python train.py --n_layer=13 --d_model=512 --n_head=8 --n_kv_head=8 --head_dim=64 --d_mlp=2048 --vocab_size=8192 --activation="tanh_gelu" --norm="layernorm" --norm_place="pre" --norm_eps=1e-05 --positions="learned" --qk_norm=false --attn_scale=0.125 --bias="all" --tie_embeddings=false --parallel_block=false --init="normal" --init_std_qkv=0.0266 --init_std_o=0.0266 --init_std_up=0.0266 --init_std_down=0.0 --optimizer="adamw" --lr=0.000845 --beta1=0.9 --beta2=0.99 --weight_decay=0.53 --lr_head=0.0061 --warmup_steps=223 --schedule="wsd" --decay_fraction=0.512 --decay_shape="linear" --final_lr_fraction=0.0 --batch_tokens=131072 --seq_len=1024 --doc_mask=false --train_tokens=900600000 --steps=6872 --dataset="wikipedia_en"
MLP neurons of a small language model. Each row is named by its layer, matrix (down: output weights) and neuron, and shows model dimensions 0-169. Each number is 128 + 24 x the weight over its row's rms, rounded and kept within 0 to 255. Numbers have three digits each.
A block is one neuron, or neurons of one layer that tend to fire together. Before each block is what it responds to, as a language model described it from the Wikipedia text at the highest values.

Responds to: Prepositions such as of, with, from, in right after a noun or verb, introducing a complement (consists of, released with, site of), plus some sentence-final periods and list colons.
L10.down249:113159124123141158107154164096132147103147155110140130132156127108126124127112134119145144081113130183116089114126124099147101123105151126094140123132126136143116116138121101112173087156130166116156137116112105115119162161127112145166139186167119101136136138152161125096086137175114135102135130068182112108139150118128122154153132171133142155122132105126145145163126150149115138116114133117112117114124126153135124113139175107090142137121160152083089108193124080099120108126129129134140106130117130116134098125

Responds to: Mostly the s after an apostrophe in possessives (Daksha's daughter, mother's body), plus mid-word pieces such as cle(rk), ca(esar), Ostrog(oth).
L10.down1165:141111098125161136127122162136128131081108134144112138142104165171149129126149176151128118105118129125107137146126126133175177186173143093125082128130129150134144156151161090079106122110166139157115124145126160145157098099145151115160144157103124164142136089144162078168086122099143121092139139128090167115126146091123192146119130120140107110163081158101093121154119121154099109141129153127117136152133120106164091124152152133149111174132141131128127083118125104137143120137154134172054136094121150159136149136

Responds to: The word "of" right after a part, role or attribute noun, linking it to its whole, as in heart of, part of, mayor of.
L8.down615:113136132095147161137133126173132144111120140151095141162109134091121113146107112143125129126134126139179127117103078128137182117150087138136163101126156079087129164141096096118122133115173141116137124167134106142094133126127114117154132179151119149151131130121189103121118103140197138087143116120091113128104143176137141105123121161138125144109175119151168190140174131178112149133155140112115117123152164118140129114164147112124110122139140161104153137149146112111115119132139133103125151098078109132143111127
L8.down759:121150104168115157100126147088116098138159141156107143167177129126117143131136125102120156095156098188094089100120119095094107119125122145102096084154120142163111146147118131118111112158152137132094155136145135169093120146148109143124123102100122127150149143154115087154140143125146120089109130136146126093105091128169102130125082162144109125130104116158111122153160138142145109125170093109140105077115106116138103133141156204077115145090158146161136134123125092093170149111104116129122146127134115172106147092
L8.down961:145112118166122136132099153093114096121176129110137089148137102166174129144126126135148106111174101143096117091122135065147106087142148147161131109144145122159118132081138138114120137123165137108096121140165095156125160146162092146114117104153084108158125098101150121134155116108161112115133120181119128134111127183123144151107120130113122127145101098083162143125107169091140122158105103134123115121140102100176180122141190146124141115142113137125141138090121135104172142146092112144122109157132116151114118131
L8.down1517:136131120142168149101130163107137118130139135143115116122113144177112156133111095144142125133123155118157134070142126113153108153103149107113169109145141151090130151116122137117112110165121145144118118126132129134077157167109117163131133114142118107126168073156146091130094113162149094149126118122130102105109122097134148114116106139144153146130162112151160145128138126150110154110139103125126125104104144108139160186147091103094089139053125166152133168144132141141145166165126136150142135155143129150135116109

Responds to: The preposition of right after an abstract or event noun in "the X of" phrases, e.g. development of, death of, end of, presence of.
L5.down445:125157134104134125106146119081165125150150115153077165119129126123151112109135132137129109123173156164144140100111111113108124076142111156105138143137124142159129093151180101132120141115128119148146140125151169131097144141139125162073174125133131107140162067138096158153106149153153134114124172125142121083120132159144090095166102143138141130132130151151127125174117145155177179115137117085126153146140180180145132128140130104086095141107076176213119126092176108118104174128149124132140147156161133172092117120
L5.down512:141129114131160142141111112144187119118129131152105106132125116125123112129122141139130112156119103145121135149139133099143127105091065131115124181137123121137102107102106143112124157120108083161101157101091137116156110141171098136122109117126089076141124095137126170122123131148138099101120093166111159105128158132169114164162121139144138111112163093138144130170149136114136145142104121154123140130179115145158145126121115131081110150140118143174139127125102151151104163123125124115158125139159145131116056116
L5.down531:157122160145141154088159133116119143137137130157144138111125163108145072133168092148148144122131118103161137079154108109086139145151129091131127139107128151127153156136107105139110138161150166141139130101101129095148107132120117118087100139141090129158106105123120133108091129124146179127118137111145097112148124135131077127126064127145151128112130126125118119161118110127117125109164126131120097137148152153169176114136135122142131123134117115132082137081124108124134106109157171141108133078133117147177139124
L5.down715:154092102124142156103122119138167122121179124168093091135118107090128139115104101143134118154114084142138121130088130114101135105107098124147128190183109175100175125103120147116144111110133141153109156127047111105150173132160114101160133084118096119102127144146142146102129080144105124100126140176116174151135130084128157124114141124132112142135171125146119112129138136136122142107123143074144114139151160089145133107169121080135118179134110182169144130139152142122088191086137122133135104136160173141127085138
L5.down812:150131177148157084137169141107151126070099100121104132128101145102139148139136135111147174068143151129114138123104112133140139139154121123164131146121110168153140146132136109165122145181138138177171099109153122153134153166121096105128110124136118148147140133126167189120065142161067149132149198109120119141182118124096158105113136114118150178133152101100191140105131123112128110158127142171146098151077136120114149134122115135135150121150136113106143115090109103103116107157116133143140101115136179119126129126
L5.down920:095117113105059093139144117117101156116134123178107141162123132139180135119101153140102129163196168099118130135136159111139119085145126107178108172181157094146153089124124150097127132100123120122156146116117155150124142130151145154122078145152108119106154129147151141126137107132123079084070134139124162116155141132117124104139204114163137088130144110141180169124114112134143119119133156153113121152093140135111122139156125110114150161091148161144121155122159150165132170117145121109129158138125159145138110103
L5.down1013:114158144080150131123109092159137110155125120152159128113117166161116142098126123156115100126180132160142154099090132171121114142093120135120142139123079155118158144130139150145111093144172086120126127154113107124130151118122122150104161100116091111133138132115128116117120138104097138138148187115137092146192125145149106151098138094120127130115117122104118111126128121118119119124160160160142131134152161097141149095115104102120094130117080128143131139103128152132119094097120163116120107090153124162180092115
L5.down1086:091115141132109129121133121142154132103153121153143111173098134141175156091107075142144119166155147156162166077115128146105102134097127172162107144182153201132189126061112172203164118140161118127153160124103155102165163144130114112113137090157086163111131137144167123167118124125117086131129156103119119144125128104146124091136122129139127152136114114110133107115169130144142094109105104116117161169088087114121126116114120142108127152153140118139153130105106134165119129148122123132091129156134147100126106087
L5.down1102:156108168158120109118111140084148162127113116127122094125121138129161151089137116131117109131138151131158127069118107107144125132123104156139106111148119122156121145139082124153136126129140131143135137141121124126147132129153153138113106139128107154143135094138196160124155117142098114169137101135103157121176171105132120127115150084185170143163194134162164143135141133168142180137115093124135170165078096121117135117139130145107154139127147067110157107110149116086072087146148118148117122126134122124146086163
L5.down1314:107121131078052130113142091108135117123123139122134074079149136111149069102126081106083142165121132084118109121118123132076152111123124147099177107156154162166159106098067121136157128128186081125141155120106146135128106125152114095134125140113112156111104135118144140128149129137122092133109096159115153151143119115119108099105141116086130122105122175128136128157124109124137157102126137156148116136177102082144122163114136142131159129082148119124159122118139132129159158120168145147136147157134155112115156150
L5.down1408:114153133104145090132134109101100137145124136076136108124096125152127118102128149107146127101104129113130146166119121153165155163156112154119143136102140130136152181135131151092157167153192141104105084133176092149154094118168125122135123130134148151123129145130132164086127146177103087103161125101137124129167121142175086161141123124119104113110089116146096102155135073171115134120111153121096136128116107158133131138159121153124099141139119151140091119118104134132107127142130126120123212096144140130146105137
L5.down1457:127164122136149141184119132132134144131165166141152144126124130121188126145146110129157191152090111131138118134125140108122156130082117107143093132101123123140173137133104088113157138116114102131142135110153123128107110162112112138094083117155073093107107128149107129146151143094136116130078129109065133151138156099093116114140114191119129102127096106141109107126147154128167109141112149130091118148138137155142184109122130133094187132090117114109126142127130121125132140189125117125139067107171162111125139069
L5.down1578:152082131133103136086109140108147142083108127180152122160140143132170113124136128126144143136119088096116110111158127142138092133089119076114159115168139181092132154121108139117110117148122123150120128142116179174199120137051166112150133092137129123099138131121088131189142135138096060110094084115147073157094134119131142175113149133149113155129133162109125108111148115109113104156129157148159107159113110097138149114133116137162154122137156113176166165134132131112165107144159112106162120168127132082132108105
L5.down1643:143142169126149122156114134107132144140105121115152117118121147071136136131174124157143148153143115153098158140119162141155121165091101094118141145165104108136110092141132143157145151097143174132108140118118087158145141173121130148156107069136136121132125092156101113115136114137119084086121089123118159156162161112115096138171162166128138146093119157164140165087127162140094114102145074150192128161117136121118142097092079106082110097114119097108162100155144135122135106122164115112146102088137175149114125161
L5.down1784:126133122125136173151110166137137100135122141152121151143123128119145115128172105128114127109101130110145095145127147144113155097131106086099148186140121113150116128094126114131104125115121112120102144139079126137122138129104133183086142172118109076131157121105088153143143137155106096146088148120111139116164125167114104151140096135167160091130145166163155152127110102121132109137133115134135129121154091132135137152114148093099124093095115189191158110128145114160133105135159096131173127096148165144136146116
L5.down1829:132125144140187154155139087092120138161164116132147112125149115074151102144098114137161100103101084121171220154145103135106093137127113123113122121125089102129098104125135109115126175145121182138092147108142096155129160155152145136138114126134087117147144103141047097120165131144128119129070097109129110140106116119134096161150121141164173115139158122133134141118115087119120125105139113133120086166159117126121130133135131148077083142097116167110124134134134116103120122130150148131170131105153168112135124175

Responds to: The line break right after a wiki section heading (==Honours==, ===2024===), plus first tokens of table rows or list items.
L8.down222:152132142177114108147098119135135122131132119151105117130100153132149131111134138120105146147155159160176151149181132142068152108131179135153097144163124107116116129145147092142084136142132165079132139096101126121137073112143116134139131135137134109141136119136121102109123153131128138153117125113161109110115161109081118153148169100136118140101112147141154105147106118113134129129116129100146117134059135104124158127147125126124146143130097127133118108131105165142204111125136101134095182132126135084163147127
L8.down1143:114112128119112102159146150120130120106171163119139105098127115106106129131110167105118100132107109127149154097130087124136064080182131125143101146154113130149153121115117116127163136112136124105122102143088123138107115150137128130135131126122154160086129141152104162083138145100115084162133103120167127114130148139095132154139125130115110094151102098153137080148132080159132133138123127123117160107114112125118128127100117112089120152096109110152166119130096159187124086087187150094140107107121098126177127142
L8.down1241:129140115134106157102167142105126082132141187149093082161153091136132124174133116105108138152136159139147113117101165148150138153130143126167057145152121178115128118127136125134146143102159126140101158114096085141131077103143080130131152112085124109127115077077139156126137139151143160155149173138130139162152138145092124119158141140151127127114099131152165138125118134112115151142121119129108114132099151120140158174121099166125143127133170165150109104147101107132115134126112140144140128122100109136104117111
L8.down1374:124112113126194139137170143135098103150142149141111108116140136122173100147129116125105104096144083102113130143115091099135098133091095140110119146120086158150098142139109170137147091163122149120111100120137118140131117115140137116081124107121111109113091127145120120130152102128140143137119110135151159102123114152110097119102126140112133115151173110126133135115174133115128133119139147148164138142116118134127085077132183181081148132111154148171184139143141183114134105107100120149137099133155108096151140168

Responds to: Apostrophe right after a noun or name in possessive 's, such as Google's, world's, Maine's, with weaker hits on mid-word pieces.
L8.down656:101144127122191097128128114121116166129127087075168108127103116133113109116151202133142093143103129112143170123136149099141161110156138123152163140140124138164152164164133102076151108118161113117133134103110135085154093102129068160117097110139125126118151129130149151165140126112128142134153156140111128132158110127123146118104119139122155114119132089095105149098106116089166077132123118178115108158121120145124100120113146077118164146106133135102102100130122130101169136144146106120132085113159178146124104169
L8.down787:108143198119095119115105107133158108152151078133096150159074127065134089105094135137165106122170122144120092109127153126130129089172138119119097087150091116145123150110198092115125158146109155117136129099096130133145131086126148135134113135135152152130138153143147146108118128136117097160125103133155152158111128119113139117163135155100104157095143118126102106139116122127163150153112111120100095091092085103127158133140144112133143083140139106161120118134121122144116118125145129124162164104147140137172133145
L8.down1154:136135140134132114128122128179149149122161112121103168141099075150153109117137178102143156108185174112165109139114150131088124102085136146126097146118119088151160147102111136135126165139156124081141140085084110114139129126146103155120117146113134120123063099128157104091130135093103151132120120124153111130089094108104118121167157156144116100110106126145140129111079088143118102157133143109139117178118143128132164134167136149128159107093147132148147080143165126125133086122118102080100122198119109177115141146
L8.down1655:119162130153155071110191101126107120116134157112142123104098133136134094123149123107112163125161107170109113127099132123112143093169147136149122132193129124117107122131122088135112146105143081094100122151103125128126138113151114108145111108158135142140095125160124126149133140102140147162114117132116118097158128123128163116097107120129135120133149112134146142132117107144135131148163166148109111118130159102144144143128146129108137113110085102138140157140149131144116189131145131116114141081113157148106095079

Responds to: Tokens inside wiki section headings (Sound·track, Cast, Game·play, closing =), plus table | separators before empty cells.
L10.down1519:122121107142148073117128122128076109134134130136140091140141134146118135130111115158120140151131122108099097128112119095139154125111135137103106156141102112100096108140107117110135098124157183142110116117091121128092154103144146160109119131136123143143176150146145131151093081136157181158173142175110124131150182146099123114124138129126084153111131124158092159101105144104112100146142125131111139155108124092098137117098129127131114132149108139125135090123106142105138112157152168118112120120122170129149129111

Responds to: The possessive ending after a noun, both the s piece and the apostrophe itself, mostly on proper names, as in Wilson's, Laura's, Jupiter's.
L5.down149:167107130130129149092114146143109154118137141109124103130131111093108088121151105108136151071106134118123129097163147141133152148137160109068156121143106111141136119144129098118080104111131139098097165136185117111125130123180106122133103116142092112137143129092137115124138170149143186095130144136137157137111114123141132100069100135185149126133158109134153177156099118151164119148109150121113125103125101166139103126108141146158129159099100142141115103123156131141161113095158140104128151148127183116135143124
L5.down160:102137095120133172142157123103122136136137165097150135114108125109130128109149094154142147116115140119117144120098102124159147120124130131120116113126162103162126137156115172128132128124139123128111133137128113121144142186164116118129108099130134153085127163129087121157060108136196190095106103126109149137116158100139126142113099098144161127146157129081150185142144101116135116141114147120137135158140104099109104111114136123123137131110129146082113130158125152143117074064160119104088116158107171116166147142
L5.down326:104134134128141144127171121150105163116098147106120138125129123094112083151185102157136137160145122133135156138138103123092157119124176095115121136137078170069119170103127141137078128160118100135129146151074143144136154105093129154138104118138114140149158158110109134156088126119123129140137139108129113124162121113150110148116175077138110130115123123157113115120141136102133156109151144105140157169134147154114144104139100089127108146107078121129145156110086130140106160130166122112165103116135123149132133089
L5.down402:095117125136105116125113182129088131129117120157138145116177135129190133098124125100133165124123085120108135181112077181128141169135151096124131148141160069117133127135122130153105129130128140193162103135101153142100132099130105146132126132078167120118070116140136142093121092130150098092160154115135177159117111165105118131092125112100097094097123103126115120082131137118124161154133158157116146123157137102164155073102169131133154139138154093068130133151141154144139130144127120127122127136111182148163170153
L5.down493:152121043118194166123142097100124123151151104077100107109119102133144165151105114127131120101148127109147141110151125116160126112119113128095111161141166077134147117152119119110149118113121185117135127133138137122134121174193149149157123091136109096122100136123066129139141099122195135123134111136119130122145139090108140139163109141124188112121149126073118148141139105189130150100076119110127128134161118130183168130128135169099157103092119143093144132147128142149135084112141119129119117161102170139129157165
L5.down670:132131119092133132158146118068125150119136132119132127176115089171181138120117124131111123097134108122140108156115062105099131130120129171142087120133116150116144149111168140147119084173121115140122131141131114157107107115104082119138109173143104142130165090134114110120137124172145141081147120148084146120154123095124126094083125157123138124136148123142119115146157123153149150109112163124083140138121142126187129146136155147122114166135103125130167118099152097085132120075139100156126128182095118142120112149
L5.down853:125099124134100165150155130124141114166147118111183115085179142137166104091139164139104167105101170092105147108157088108107129144123156108113086071114124081112179115099131117115122128119155151134115137119155157135148143123152116151135156125130130103111104116143099107099127130136111096129132132128136158136165149137099095120116103123088174126134109124139125144077136121103094168147107136112135111106169084124091126106094111115141145150088115111110140165133086121113156127107171136124126110117129124129147165099
L5.down986:142123108090188179142137105089129189127141121097160127074114142101124110145114103167122126113109145089105080165108146094160113165107135127103185101128129075147141115175109093121142161110109166110118114136125116124098143135150117125149116100132159115108120136098078082130160118112182140128098123167104150094085142116096104160136145129139169160126127133111138156121100154101132131126117113138156138119150083160134124115130127106145126095118114130104134148125128116106129086116151127125131084145119130114144196122
L5.down996:185149132139121132148118100124110135111076121087112127120126133125107106147150187139128098083103137131116145133120075114114129147143148101151152119155144126149128113126100164129190129104147114107115108135131140113098130097145138150133142140181093161143126147112135151134100132119126149125137108126125107162202115150129147129045115118150141124167105120145125143157120171106110086159115148140147120111111114117088133171123095103124093128110107129123149184119099133100120117127147110139144102135137103119152116113
L5.down1070:134151082136120155138115139083110108118203150129112111131142122179144112082142127158103141132116105148195143127116128144091153135083126138115078132116141103102151133142142124121134154138129100149160079115180131100128097102138089146109133132147152098109102137113121089121124120119167094057148113126127115155095112159117128134084154182116104095147129151148125137175156134162095167135106123081114129085134159141119156125113154105126170130150124084116107163147121151115173143094146128131134097186123121070128148108
L5.down1072:159102118120142152129144098127122142070131110108177089111126134169118108144136120126115149135145130109108124132135149164165183136102116101155126080138090111095132113186141142136113143128136136158125161132151149102098081145098123122146117132134168107120120149112096123141164141143100151080125175125144137145116104133135096122103136124165148110105124106115126127167100159129150153144112170143154183137116103135117121115124093112152129123124063125122135104161138127132159150149139103166138109136107112110168173106
L5.down1323:151163147103135134151155136137109119142148096125119144098115092147106127167103174107156128169143128138127109104125106138115115158142138119148087140129139118091139121113160134127095131144118131127150106131104156150155110126087155163146121142081134103087135132150138116116109096136117150129105122118152124158181139135130131074140113113142112157085173114156124091120076159089143127098121136131136118121139166107126129130111091121140100092176134103105109137108138116185142136134151148135128150108145134147091200096
L5.down1620:101149167131159154120141112070126131157173104129115130099131136185106118139164120114092115175141153127105133135102127101142127138127114170130097131101122124170148129101120133118116127086105122109117133105116154161099124178117081129098085134101139093123132122124086127094177142135140104133083159131122091096134144143114134183133100155118152100119119108173118125104092131133141141100111093113174087111118108121132147193122102133100115125131101106147132130109151120076142124087125126165122161147133163167143199125
L5.down1894:099154110101092146129154117123125147101165124124101129127169131122101144131107124103115127107112158110116109100105166101084129104134110148107097124127128116167131123091117082128148115111133175165124064108108117144156164115154124158148119147160105141095162111167134106096136117133180103137123111102073147120122127134137152107126135139095167059104091138114109121124136131141070110131176100149114127146140133153123089143133130136125173124097127129146136166171106085114159117089123138157181141152149153105074138092
L5.down1989:152123103100124109144110109099106144135121096148165134156094108127142127142148116109136104100154150148117135100158145112118138146151111148128117130142092105125150162080113116151097067137142140175123119138137177176137138074153143122119124163129173124119127054144101143107108135133128127078146134114103132186115118120096088120085106097112167100167162112116127164109128133089100151087123132138138142099130153108133109134146124121124127102147151129120135152117184116126152112086170087132118159185104105098116119149
L5.down2034:138121135166069096099150120135120076116121118153090110170159129130168131142126150114132111133170151123159144067108129157080097103116152133162128174145133169154168146118123180166134095133138085117151135137106125114134107087099155109088160130094075127089102164114126156164117132104120130122128161138128108138155127131133153093163183117106095109158093098101138113126167094134131101110162177125132117147143112077162125128163130157140154119123147156131108140154122127166131073168077153161135147109116121168119107112